Part of a small language model's weights: a variant of Muon for these matrices, 162M tokens.
MLP neurons of a small language model. Each row is named by its layer, matrix (up: input weights; down: output weights) and neuron, and shows model dimensions 0-95. Each number is 50 + 10 x the weight over its row's rms, rounded and kept within 0 to 99.
After each neuron's rows, "fires on" lists the tokens most often at its 100 highest values on Wikipedia text that the model never trained on.

L4.up384:51 30 55 36 57 64 27 33 59 50 42 54 48 56 37 33 60 57 65 42 65 60 59 47 65 52 61 47 54 56 61 50 75 67 64 58 59 48 59 41 48 48 69 43 42 45 48 63 48 41 60 61 52 52 51 54 50 53 50 57 60 74 49 51 54 55 55 49 39 53 52 44 44 52 59 56 55 48 55 50 68 49 54 53 43 44 43 41 55 44 47 45 43 52 42 62
L4.down384:40 63 46 67 56 46 75 53 57 57 49 51 50 43 68 45 46 41 40 35 38 47 43 38 45 69 41 49 56 53 41 42 62 53 47 61 52 50 37 78 58 61 30 55 50 53 52 34 54 46 49 46 25 33 38 31 43 52 68 59 47 38 44 53 72 60 34 37 56 36 44 59 53 63 36 46 53 52 46 39 44 47 52 28 58 59 45 45 48 78 69 50 76 48 58 56
fires on: " of", ",", " de", "as"

L6.up799:49 54 42 54 66 46 40 58 48 46 45 50 43 52 51 23 54 47 53 51 56 53 44 31 57 40 47 43 51 66 52 63 67 42 31 54 47 43 53 56 56 52 51 61 42 44 44 49 63 59 62 52 46 61 50 56 60 46 50 56 45 55 57 53 53 47 52 40 62 40 44 42 63 44 60 51 42 59 37 12 58 46 51 66 66 40 58 58 42 59 27 53 49 58 42 59
L6.down799:46 68 57 51 39 42 53 52 29 54 53 52 60 62 56 61 59 45 47 65 54 51 47 45 58 41 57 55 60 49 63 48 50 66 42 36 53 53 41 36 46 47 38 46 59 44 58 48 55 50 49 52 39 57 46 54 64 71 68 59 60 52 62 49 45 48 47 56 54 58 60 50 65 49 67 49 51 58 38 46 51 50 61 42 43 48 47 44 44 58 65 44 43 48 62 72
fires on: " ", " and"

L7.up828:41 37 51 49 51 62 66 40 60 30 45 54 50 28 46 35 35 51 60 49 46 54 58 50 44 47 45 54 37 32 44 46 49 43 41 58 45 56 48 41 33 48 58 47 56 46 45 61 31 89 48 58 38 63 48 42 37 43 40 49 61 65 66 66 66 54 57 53 51 48 50 43 34 71 58 59 51 51 56 53 59 53 64 56 71 42 49 48 46 61 56 55 37 64 53 65
L7.down828:42 37 41 52 39 66 27 58 43 81 35 54 39 55 65 39 51 63 31 55 53 49 49 54 51 36 37 48 38 50 71 44 55 48 66 51 67 62 41 67 47 49 44 47 47 49 53 39 33 33 48 45 42 52 66 59 63 44 43 56 48 72 40 48 49 58 43 54 64 47 48 41 49 51 50 42 42 46 48 39 31 60 42 41 51 51 43 43 61 48 60 39 70 35 47 57
fires on: " |", " Reg", "c", " v"

L6.up323:43 48 50 42 47 70 43 34 43 52 66 56 51 51 41 46 67 50 58 62 59 45 51 38 59 46 49 65 34 43 37 44 32 62 59 54 38 54 48 43 46 35 60 55 46 42 61 55 48 58 42 44 46 37 51 54 74 68 56 54 59 56 59 57 49 67 66 63 45 36 68 56 41 68 62 63 44 49 39 60 47 57 43 54 47 45 43 48 53 44 54 65 52 73 47 59
L6.down323:75 59 53 59 57 38 68 41 53 46 55 52 23 38 48 40 46 54 64 52 39 47 55 59 43 67 63 52 56 68 43 43 50 39 66 55 61 34 49 45 46 55 37 44 45 73 40 41 56 48 39 48 64 49 61 42 49 49 51 47 37 72 27 38 60 45 52 44 37 49 46 58 32 52 54 49 46 55 61 46 55 44 57 42 43 57 47 40 55 49 55 39 56 52 51 66
fires on: " of", " least", ",", " only", "out"

L7.up121:51 35 36 56 60 60 42 41 53 54 61 41 57 55 42 69 28 63 42 77 48 59 43 67 44 43 54 57 37 74 59 34 38 63 60 45 69 62 36 57 57 46 48 54 37 37 36 46 61 49 49 66 41 49 72 40 57 36 59 39 44 69 53 48 46 61 70 49 36 48 29 52 50 37 47 40 55 50 53 43 69 44 43 33 53 46 54 59 42 61 41 35 50 52 64 46
L7.down121:46 37 55 37 53 58 44 53 46 57 32 54 57 49 59 34 53 31 60 48 55 48 43 49 53 52 22 41 63 51 46 54 49 50 37 41 58 52 36 70 59 37 61 62 56 41 66 55 42 46 70 48 34 66 38 49 56 65 55 66 62 46 52 37 48 54 64 52 51 34 62 41 54 70 49 50 58 56 61 76 64 54 64 36 54 58 19 60 55 50 54 42 45 46 44 53
fires on: " |", ")", " then", " (", ";", " Votes"

L6.up9:60 39 49 42 50 64 50 32 56 37 49 46 40 27 64 60 30 51 63 61 52 38 56 55 41 40 60 54 47 48 35 53 51 37 36 39 47 43 48 46 70 53 46 57 44 59 57 48 43 50 60 41 40 45 56 63 37 61 48 46 58 48 55 59 55 41 56 50 61 50 39 46 56 43 58 40 49 63 72 48 51 50 54 43 65 39 57 33 66 43 49 58 40 40 46 66
L6.down9:48 52 32 42 30 50 52 66 48 44 46 42 50 65 53 46 46 53 63 54 44 35 60 62 56 27 38 43 46 58 43 50 65 44 56 51 46 67 37 38 60 26 50 34 49 57 75 37 42 44 51 57 47 29 57 48 50 64 55 45 48 61 55 47 44 51 43 56 44 60 67 53 56 60 36 50 62 45 42 57 51 33 49 64 53 41 49 57 63 34 44 57 55 47 61 52
fires on: ",", " in", " to", " the", " ", " its"

L5.up401:36 42 55 36 42 35 45 43 37 39 65 30 48 54 54 23 69 63 33 42 55 70 61 38 64 54 81 48 48 49 56 45 37 38 45 38 57 55 37 42 47 63 48 58 43 53 25 54 60 38 51 58 49 61 48 39 62 42 50 59 59 52 32 72 69 52 38 52 49 58 51 54 52 38 48 58 58 63 36 57 44 63 56 59 61 49 49 62 69 46 46 51 46 45 52 61
L5.down401:72 51 55 49 66 55 59 52 59 47 51 62 60 41 45 58 41 40 35 63 57 49 41 69 65 47 48 43 55 44 30 45 58 54 52 53 48 43 61 67 58 44 37 45 53 41 54 58 40 53 46 30 57 38 49 44 44 50 34 43 42 59 60 45 51 46 45 56 59 50 40 51 42 64 27 56 54 32 52 49 59 52 61 25 37 26 44 40 51 48 40 56 51 53 38 56
fires on: ",", "erb", "ical", "ara", " dep", " d"

L7.up603:47 45 40 47 43 60 45 61 42 45 67 36 53 60 37 50 54 49 44 53 38 51 35 42 54 67 34 61 52 45 52 47 54 45 52 46 51 56 48 43 39 60 37 55 51 52 49 51 49 38 48 63 33 44 53 66 61 41 46 40 53 57 48 64 52 34 54 65 46 45 59 48 58 74 57 42 64 37 56 55 54 50 48 41 50 48 52 46 57 45 57 58 44 40 61 44
L7.down603:42 63 51 72 68 55 51 52 65 46 45 50 58 44 79 48 57 50 47 49 47 54 57 57 51 57 58 47 58 47 35 52 57 54 36 49 43 39 46 57 40 53 43 47 40 66 31 68 42 40 59 57 62 39 47 36 59 56 38 72 46 85 45 34 51 56 44 49 43 61 52 40 48 45 51 56 45 45 50 28 49 55 62 61 44 58 52 34 43 51 47 50 51 62 38 52
fires on: " |", " the", "The", "):", ",", "ural"

L6.up654:63 51 50 44 47 50 40 76 45 30 51 35 65 50 52 57 36 65 51 48 45 65 54 46 46 63 58 49 32 42 57 45 56 47 45 55 65 57 48 48 42 44 50 53 44 48 37 46 32 57 45 64 58 42 54 67 49 60 29 53 44 51 28 43 44 57 71 60 32 45 50 40 53 42 47 38 33 51 63 67 30 56 69 66 48 49 50 63 45 40 49 53 62 49 46 41
L6.down654:36 41 37 57 41 35 37 42 42 41 54 57 59 62 68 50 50 44 53 57 57 56 47 53 44 46 51 51 50 44 48 57 49 51 63 59 28 25 39 43 34 50 40 54 38 54 53 52 40 51 48 48 57 37 60 53 74 44 48 59 50 73 50 69 49 31 44 38 56 46 37 40 56 40 54 48 64 44 72 51 42 37 55 60 67 64 42 67 26 48 63 37 59 50 46 47
fires on: "i", "3", "23", "g", " initi"

L4.up481:40 39 58 52 49 48 43 42 44 67 50 58 52 51 40 52 51 56 60 53 49 46 56 58 45 47 48 45 64 54 77 61 48 57 55 50 29 50 47 30 44 65 42 42 44 79 55 52 27 56 49 48 37 30 56 42 57 45 62 44 64 40 45 53 61 66 51 44 54 44 51 53 47 36 50 35 42 39 60 39 35 48 37 32 57 41 55 42 47 46 56 53 61 51 59 50
L4.down481:61 43 44 55 47 50 60 32 72 47 67 39 51 52 40 50 49 52 62 63 74 53 42 53 39 34 39 44 52 67 73 53 51 53 64 49 54 59 54 59 62 30 54 49 51 56 45 56 25 49 46 62 60 39 50 43 51 45 41 66 49 60 37 54 41 48 27 22 56 49 54 45 50 50 51 26 69 48 53 53 52 48 49 46 44 44 53 41 54 53 52 47 50 65 59 49
fires on: "0", "2", " sq", "3", "5", "1"

L6.up303:66 62 50 53 33 44 54 56 45 57 27 47 39 32 39 47 48 46 63 47 55 48 60 53 56 55 35 35 53 53 43 60 62 52 40 21 62 58 53 68 44 54 38 62 56 43 38 36 47 58 54 55 61 54 62 39 59 56 52 40 53 45 37 60 40 54 50 50 44 63 52 48 59 45 54 48 58 62 40 49 29 42 45 60 45 48 49 57 56 59 47 37 50 52 37 43
L6.down303:59 63 60 51 64 39 62 53 51 56 57 53 49 47 59 49 49 63 53 39 61 32 48 51 64 49 22 40 55 40 39 59 45 47 60 51 65 47 57 59 62 54 51 55 28 57 48 47 43 49 53 56 48 66 48 63 66 47 43 46 48 29 52 46 35 40 47 48 35 42 31 45 64 49 45 45 66 55 56 50 45 51 38 72 47 53 44 39 46 64 32 56 64 43 42 57
fires on: " Mar", " C", " sp", " w", " W", " R"

L4.up200:53 34 33 50 50 54 51 52 49 80 54 55 41 50 64 42 59 52 58 44 75 46 55 57 43 58 52 47 45 48 58 53 55 38 41 50 41 37 72 60 36 63 45 31 56 44 50 57 42 40 49 41 50 49 55 53 43 42 52 49 64 44 51 63 51 38 39 41 56 34 47 48 63 39 37 50 64 43 69 53 56 57 53 21 59 38 35 63 40 59 34 43 60 46 57 39
L4.down200:56 64 34 75 65 49 68 49 50 39 60 42 57 60 46 59 27 58 61 45 34 45 37 27 51 40 70 53 47 48 66 36 50 54 49 57 35 63 40 52 39 45 50 53 55 51 53 61 48 28 45 52 61 42 46 48 57 30 40 58 57 50 56 46 57 44 52 61 49 54 47 40 51 46 44 55 54 57 60 43 35 55 40 36 54 54 56 68 53 55 44 35 33 65 51 51
fires on: "2", "8", " sq", "3", "6", "9"

L5.up835:39 36 42 51 41 52 52 39 47 58 46 46 52 32 36 42 58 61 55 62 48 68 42 48 54 33 42 63 62 33 61 54 39 51 69 50 61 61 46 31 46 64 49 41 82 50 58 59 55 50 38 42 35 46 39 56 58 63 66 43 47 56 43 62 53 57 52 53 43 60 53 43 38 53 53 55 58 49 52 51 58 54 35 37 62 54 53 56 37 45 37 37 49 34 56 49
L5.down835:56 69 51 48 50 36 46 50 51 49 65 54 39 48 49 35 53 61 47 47 50 40 45 44 56 35 48 43 45 42 52 52 53 52 39 38 46 44 44 65 46 50 37 54 58 65 50 29 47 47 53 60 46 70 66 41 26 33 54 34 54 55 63 40 45 50 50 47 64 52 45 34 55 39 46 57 48 25 60 45 54 39 61 58 41 42 49 46 62 64 39 63 53 48 51 60
fires on: " to", " of", "n", "s", "us", "m"

L6.up760:56 57 48 60 50 47 41 57 38 42 55 51 35 40 51 46 43 58 58 50 34 43 37 36 46 30 44 44 46 49 53 58 47 43 49 52 38 63 23 37 60 64 44 46 54 68 42 55 47 46 57 54 42 46 59 59 44 54 61 55 45 53 54 51 60 53 64 56 67 49 45 46 42 30 41 50 47 45 48 49 58 74 42 57 62 47 52 49 38 62 55 59 52 51 42 29
L6.down760:49 47 38 59 43 57 58 51 41 59 52 61 65 64 36 47 51 41 34 39 56 49 60 57 37 56 43 64 47 32 54 46 53 48 42 59 57 44 55 48 61 43 47 56 61 54 33 39 47 60 45 46 51 55 69 60 48 44 65 37 48 47 41 53 44 38 53 30 56 46 45 48 41 70 57 55 62 47 45 48 64 29 72 44 30 59 60 37 47 67 48 59 52 55 40 52
fires on: " a", " cl", " s", " int", " |"

L7.up766:45 44 52 57 54 44 51 39 42 55 44 54 54 61 54 47 48 32 46 58 45 43 75 50 46 41 36 54 51 52 32 59 43 52 39 27 45 49 40 68 57 57 39 55 55 55 54 52 52 48 51 69 43 46 59 56 51 62 51 42 56 39 51 72 42 39 65 50 59 57 52 50 63 47 60 54 54 74 43 50 46 52 36 60 59 24 61 57 37 55 41 43 49 57 31 71
L7.down766:51 44 61 55 54 30 71 51 70 61 36 59 48 51 77 71 54 33 47 51 53 36 52 46 20 67 58 58 26 37 51 39 39 52 41 44 53 48 52 62 62 54 43 51 51 52 52 45 46 34 49 40 44 48 50 46 57 45 64 49 39 44 53 51 41 53 59 37 53 44 50 44 51 69 51 66 71 66 60 57 43 35 60 43 54 58 63 52 44 69 72 51 50 32 62 48
fires on: " |\n", " \"", " "

L7.up219:63 31 56 44 48 71 48 49 47 42 53 42 59 37 40 44 63 31 41 50 47 59 67 48 36 48 61 53 45 45 29 62 46 52 52 38 54 42 50 54 58 54 30 38 47 60 55 51 53 53 46 64 39 39 45 43 48 50 36 47 68 59 59 64 45 50 69 51 48 56 41 49 58 31 51 47 40 56 47 44 58 52 45 59 44 44 70 41 55 34 53 67 31 46 51 59
L7.down219:55 55 48 51 35 44 37 54 45 61 33 65 59 43 54 53 56 16 45 57 55 65 59 44 50 40 49 45 34 54 42 39 61 36 52 61 55 55 31 52 60 47 58 38 45 77 53 48 49 34 54 61 33 53 48 51 38 53 27 48 36 46 58 36 52 51 54 48 58 48 55 58 50 50 56 55 63 47 55 72 40 54 53 44 50 70 52 50 52 47 54 53 46 48 59 52
fires on: " (", " |\n", ".", ","

L5.up317:67 46 43 52 40 49 52 37 49 65 53 56 51 48 54 49 31 58 45 54 55 65 27 64 53 64 61 64 62 52 36 55 37 51 44 51 44 59 50 61 52 48 45 55 49 50 58 51 66 52 43 57 52 29 54 42 36 27 42 47 49 58 33 59 44 42 65 59 50 62 45 36 43 53 49 42 64 29 53 44 49 46 31 48 44 56 39 36 59 53 58 50 50 69 55 75
L5.down317:37 39 63 60 55 54 63 61 55 42 39 53 50 61 47 58 48 51 52 57 49 40 44 57 42 32 41 47 49 57 62 47 56 50 58 48 58 58 49 53 39 50 65 47 50 55 54 53 36 53 55 51 42 53 49 38 63 54 60 40 53 93 61 57 48 56 45 43 51 54 54 50 61 44 40 56 52 68 61 21 60 60 66 56 42 50 54 46 49 37 35 58 40 34 45 24
fires on: ",", ";", " |"

L5.up202:58 42 54 26 60 64 47 44 56 34 56 47 46 67 60 55 55 37 44 45 46 54 46 53 58 56 29 43 55 50 47 35 49 37 67 41 53 53 48 63 53 64 43 64 64 57 38 46 37 52 47 56 31 49 62 62 51 43 69 49 47 42 66 40 70 57 55 51 53 43 51 31 44 43 51 59 50 56 57 45 50 47 62 63 47 23 59 63 46 55 64 34 53 53 45 49
L5.down202:32 36 44 58 40 41 36 57 41 35 60 69 51 51 56 57 60 37 61 44 54 54 57 50 25 47 49 69 37 62 46 53 46 47 46 43 59 67 60 56 57 53 52 52 41 67 63 62 61 50 64 57 53 52 56 28 58 42 49 56 65 56 52 32 46 57 45 34 32 47 57 60 52 64 54 51 36 42 50 40 63 35 65 71 44 37 45 57 48 48 48 35 46 48 40 54
fires on: " and", " &", " or"

L4.up176:43 33 45 45 52 33 48 49 49 42 74 62 57 43 45 55 58 38 61 33 43 63 46 48 46 53 60 43 23 56 71 43 61 27 49 52 57 53 61 55 51 39 50 58 51 30 56 40 43 48 60 46 47 55 54 55 57 28 34 62 51 60 74 55 46 50 56 46 50 28 50 57 46 44 47 46 42 45 56 50 40 50 69 54 38 53 56 42 59 32 54 49 62 57 55 56
L4.down176:56 35 49 62 52 56 64 52 33 50 43 58 57 46 47 61 65 59 57 61 46 53 51 55 35 60 73 51 56 35 51 51 52 58 52 25 54 38 47 51 54 45 56 50 48 55 61 34 45 54 65 45 44 51 58 52 41 30 34 34 45 76 42 47 51 56 61 53 36 52 54 59 42 31 44 40 47 47 56 32 68 52 42 64 48 74 58 52 50 40 48 63 33 45 61 68
fires on: "i", "3", "'", "at", "ig"

L6.up394:46 50 51 47 45 45 38 42 45 33 49 52 47 47 69 46 42 67 49 42 45 57 69 50 53 52 49 48 53 59 53 60 37 50 26 41 56 43 47 65 72 35 36 48 71 58 65 58 52 53 57 45 33 37 51 59 59 51 60 35 41 48 63 53 44 50 55 52 55 66 39 39 69 46 74 47 51 42 51 60 48 52 42 46 49 49 37 45 44 32 45 53 54 60 37 53
L6.down394:40 49 66 51 57 47 57 50 54 25 54 47 28 54 55 47 47 35 50 53 37 51 48 57 47 33 77 56 53 53 45 32 50 57 43 47 52 54 48 38 41 28 54 52 49 66 63 60 51 56 45 51 47 42 49 38 34 53 44 44 56 23 55 71 52 51 49 35 35 42 62 44 41 46 54 68 45 71 42 67 61 43 28 44 52 67 53 47 48 58 47 53 50 53 40 47
fires on: "-", " \"", " '", " “", " ("

L5.up904:71 52 44 41 42 52 70 74 55 30 52 61 31 62 52 41 59 33 47 49 51 35 22 57 58 50 48 51 47 68 55 38 45 38 48 41 48 68 47 38 46 59 38 58 63 71 43 52 53 62 50 45 33 56 66 39 37 45 38 42 66 46 51 47 59 52 47 44 50 40 54 56 41 64 51 63 49 53 28 41 56 54 58 46 39 40 51 77 62 41 48 60 51 62 35 40
L5.down904:68 34 51 49 55 57 50 42 61 49 43 47 67 46 62 49 37 55 48 59 72 73 58 55 48 56 66 52 36 58 46 61 52 52 67 49 44 26 48 47 35 46 54 42 59 35 50 59 48 52 60 54 50 33 35 46 59 45 51 58 44 65 40 53 42 58 56 68 61 56 53 56 58 45 55 44 52 50 54 49 52 44 48 60 59 56 55 21 46 47 31 49 70 63 63 41
fires on: ",", " and", " of", " two"

L7.up689:62 51 47 41 50 52 38 64 45 54 47 52 53 43 57 64 47 27 56 63 50 50 47 37 45 46 37 48 25 52 53 41 49 34 37 54 33 58 45 42 63 57 62 49 57 47 43 62 45 46 56 55 50 31 42 27 48 60 39 49 48 54 55 75 46 59 55 50 56 53 42 52 68 63 68 57 54 55 66 42 43 42 49 35 56 60 68 50 69 46 39 41 46 54 52 44
L7.down689:40 54 56 65 58 57 48 47 47 58 42 50 54 64 62 55 53 59 49 46 41 45 54 48 50 49 30 23 46 60 69 58 48 56 54 68 57 31 60 38 52 37 42 52 36 40 60 38 36 35 61 68 49 61 37 61 79 39 50 46 35 69 51 42 44 47 46 60 53 41 58 40 27 46 61 52 38 56 50 56 46 46 56 61 59 74 46 52 53 35 52 53 26 59 56 54
fires on: " in", " (", " ", " f"

L4.up198:58 40 45 37 37 42 39 47 42 43 56 57 35 41 37 46 47 56 47 45 50 68 40 49 73 29 50 55 46 53 67 55 42 61 48 70 60 61 52 50 49 59 35 47 64 52 47 40 31 32 58 52 30 34 39 52 61 37 57 55 49 53 46 61 64 60 55 49 42 27 47 57 44 48 53 58 64 58 42 44 39 53 45 56 55 55 45 43 41 35 34 49 46 44 46 50
L4.down198:34 38 52 39 51 62 46 49 45 76 44 39 76 56 48 54 40 54 47 59 57 50 45 47 50 50 24 39 57 30 59 52 58 44 68 29 40 46 56 24 49 62 37 50 54 33 38 59 43 47 60 40 58 57 53 59 59 58 38 57 38 53 50 57 63 42 42 35 53 38 56 51 51 52 54 53 42 44 48 43 45 48 65 52 60 41 44 53 66 36 66 41 37 46 55 63
fires on: "l", "1", "n", " No", "'", "m"

L4.up293:40 59 39 56 49 36 38 51 71 44 38 43 42 47 43 56 36 35 43 45 41 46 43 47 57 29 55 49 59 49 62 47 39 53 59 67 50 73 29 55 47 40 36 49 48 60 60 48 48 50 56 40 50 40 37 70 57 38 65 55 55 43 59 49 54 58 50 53 46 62 48 55 35 58 48 56 42 52 45 53 61 57 38 58 59 42 53 47 54 46 28 41 44 44 48 46
L4.down293:54 34 61 60 66 62 32 50 55 59 59 54 45 59 59 49 63 61 64 55 33 60 59 64 46 48 57 50 49 48 35 53 57 53 58 50 43 47 60 46 44 48 48 50 55 53 69 36 48 49 55 46 36 45 60 41 39 20 56 65 58 42 74 59 34 53 40 43 45 60 47 39 58 51 73 41 59 23 70 42 63 50 64 42 47 50 50 55 59 42 44 32 58 43 57 47
fires on: " —", "n", " =\n\n", "s", " Born"

L6.up552:47 46 49 56 49 54 39 49 60 46 47 55 57 47 55 49 50 53 58 44 67 48 48 43 60 24 43 31 48 60 83 49 47 47 43 58 36 44 47 47 35 50 43 31 55 71 75 74 47 53 49 45 42 52 54 64 39 39 54 47 32 46 42 68 38 45 62 51 49 37 54 41 60 39 39 62 41 45 69 65 46 36 45 40 50 48 41 44 60 46 58 44 51 43 61 41
L6.down552:39 34 47 59 63 60 42 48 49 51 32 55 43 44 47 54 49 58 64 50 43 43 49 31 44 37 65 43 47 71 44 44 52 73 36 38 54 46 52 51 37 58 45 52 39 45 64 64 63 66 57 40 65 35 55 67 54 58 51 46 61 42 61 49 44 31 38 62 43 58 53 43 47 38 51 55 63 59 70 56 48 54 51 61 46 49 30 49 45 48 52 46 59 65 49 29
fires on: " |", " m", ".", " and", ",", " ("

L6.up641:48 60 50 35 38 64 35 53 45 36 57 45 54 53 57 39 54 50 69 63 52 54 42 40 43 49 49 43 47 51 39 42 52 47 38 68 59 61 45 47 43 59 61 35 47 40 55 55 56 67 52 48 48 53 40 70 40 61 63 33 51 72 60 52 68 37 59 39 34 60 49 60 51 78 35 38 46 41 32 40 41 62 42 58 38 52 49 27 44 49 51 63 48 60 47 55
L6.down641:56 59 55 67 40 58 21 49 56 58 45 53 61 54 40 52 52 48 46 40 56 50 49 40 55 64 51 31 54 57 56 66 55 45 47 36 44 43 64 76 38 50 55 42 55 50 58 59 53 50 64 45 43 50 55 57 53 64 51 65 59 56 51 50 54 38 38 47 50 54 51 49 47 46 53 53 63 56 49 52 53 42 48 54 62 57 30 45 29 52 47 45 56 46 48 36
fires on: " of", ".", " at", ","

L5.up336:61 50 47 52 36 58 56 58 42 49 46 45 48 45 61 53 43 60 35 32 48 41 55 60 37 39 57 40 48 68 45 53 57 45 34 50 42 60 48 65 56 58 67 35 69 38 49 38 47 60 48 52 43 58 67 80 39 59 41 73 42 53 42 35 44 48 72 45 58 58 26 40 58 40 49 48 41 71 38 48 54 58 40 37 57 40 47 38 47 54 59 52 48 46 51 30
L5.down336:35 49 47 59 51 57 45 41 42 39 48 55 53 43 41 39 61 50 43 53 34 43 43 50 65 42 49 59 58 48 48 53 54 42 60 49 52 32 62 58 64 44 55 66 49 48 38 42 45 46 58 42 73 35 66 39 52 42 48 46 43 45 61 59 54 35 41 54 53 19 37 43 35 56 66 47 56 43 51 58 61 55 61 58 50 49 53 64 46 67 53 41 53 37 26 41
fires on: " a", " |", "er", "a", "R"

L7.up810:63 61 63 51 45 57 42 50 57 66 50 61 41 49 50 49 49 57 49 41 61 52 45 59 56 46 48 35 32 41 48 43 56 49 44 47 62 51 53 49 52 59 50 78 55 39 50 35 62 57 40 67 51 51 47 57 54 29 57 53 39 42 33 63 53 56 50 61 47 57 58 51 45 41 60 65 38 48 66 51 45 41 51 49 46 56 37 33 52 56 43 35 47 34 49 63
L7.down810:37 61 43 38 61 56 54 56 66 51 51 47 32 52 36 46 43 47 39 43 70 55 57 37 39 43 36 43 43 26 34 58 56 41 65 36 57 44 52 54 37 55 42 62 48 53 31 45 59 46 42 50 36 45 47 56 57 31 58 56 61 52 45 67 53 59 52 49 54 54 56 63 52 55 52 48 68 44 58 67 59 41 49 42 48 51 41 49 62 49 57 41 50 37 42 43
fires on: " r", "20", " R", "w", " W"

L7.up325:61 47 44 62 43 49 42 55 52 46 45 49 48 52 61 60 64 61 66 61 52 45 57 49 39 49 57 61 48 54 55 46 65 34 63 23 58 49 56 34 53 59 40 40 52 53 41 54 47 54 40 46 57 63 54 37 50 48 41 48 42 40 60 38 42 49 63 76 40 54 54 42 51 43 46 40 48 66 56 47 66 59 55 47 47 40 64 49 67 40 48 51 46 44 56 61
L7.down325:29 80 35 45 52 57 48 49 60 56 43 50 42 47 40 43 45 67 57 33 52 45 70 48 54 61 34 38 53 53 51 53 50 40 48 30 56 29 31 41 56 50 63 60 26 49 49 49 47 58 78 48 57 51 44 50 49 53 50 47 53 47 54 30 61 53 51 61 36 57 43 61 68 55 44 37 38 52 30 41 49 55 50 47 58 40 62 53 63 58 69 52 52 62 62 38
fires on: " and", " has", ",", "),", " with", " ("

L6.up474:69 38 56 41 53 54 62 56 43 49 50 53 53 59 54 60 53 46 53 29 61 45 47 55 59 32 58 52 46 45 52 53 47 53 67 60 49 43 46 58 68 55 49 48 58 73 70 69 56 42 56 34 35 54 59 41 39 56 63 32 48 45 66 57 46 38 43 25 52 49 54 35 49 44 63 53 47 40 46 56 45 66 48 49 49 63 37 50 69 53 61 61 56 51 50 66
L6.down474:50 68 42 70 65 57 55 55 61 28 51 58 37 45 61 42 60 48 54 62 53 46 47 50 58 58 51 36 68 47 71 55 54 43 36 55 53 61 54 53 37 40 31 39 37 44 54 48 33 52 50 57 46 32 65 46 29 51 61 35 34 55 61 54 34 45 49 50 47 53 53 56 49 66 54 60 52 50 64 77 46 38 55 41 34 56 69 50 45 47 53 40 34 51 48 43
fires on: " (", "-", " a", ",", " A"

L5.up539:75 49 49 46 56 55 56 66 53 60 58 63 64 45 64 64 64 51 62 48 49 48 55 63 40 46 54 72 53 59 61 47 68 69 64 43 53 38 45 48 49 44 37 54 37 58 55 57 51 42 61 60 41 66 60 29 56 47 55 37 43 37 46 67 38 47 43 44 42 50 43 38 61 45 57 43 54 57 39 45 52 72 38 41 43 41 54 49 44 48 24 61 45 33 45 43
L5.down539:58 52 74 50 61 40 35 50 63 62 36 50 55 44 41 50 51 42 34 55 47 44 54 40 48 56 28 59 44 49 65 55 53 48 45 33 41 64 56 47 48 41 51 48 56 44 57 59 63 48 32 47 50 50 52 61 54 45 41 60 51 45 45 52 60 50 75 51 57 56 41 46 52 51 62 33 48 68 32 23 57 59 49 46 36 29 45 59 62 34 48 56 71 52 46 40
fires on: ",", " and", "'", " L"

L7.up172:44 35 42 53 41 39 50 71 37 37 43 38 65 56 39 40 59 53 31 32 37 49 59 59 31 50 43 64 62 50 65 45 46 51 60 49 46 51 62 48 49 48 43 72 57 57 47 66 41 64 58 50 54 60 51 54 34 49 50 33 38 49 54 48 57 46 54 48 55 65 51 51 69 58 40 64 80 47 51 51 63 64 42 40 63 38 51 49 71 72 58 49 41 53 52 48
L7.down172:52 47 66 49 68 53 46 34 58 66 46 27 34 34 40 56 47 45 53 42 67 49 45 50 60 66 53 39 41 49 49 52 55 48 57 60 37 50 47 64 51 58 44 46 47 60 58 38 48 49 46 54 36 48 61 50 61 50 45 41 56 60 31 40 63 46 52 78 57 48 55 57 39 56 71 44 25 52 60 47 49 46 62 56 40 73 51 44 45 50 54 43 41 56 48 40
fires on: ":", " |", ",", " by", " of", " American"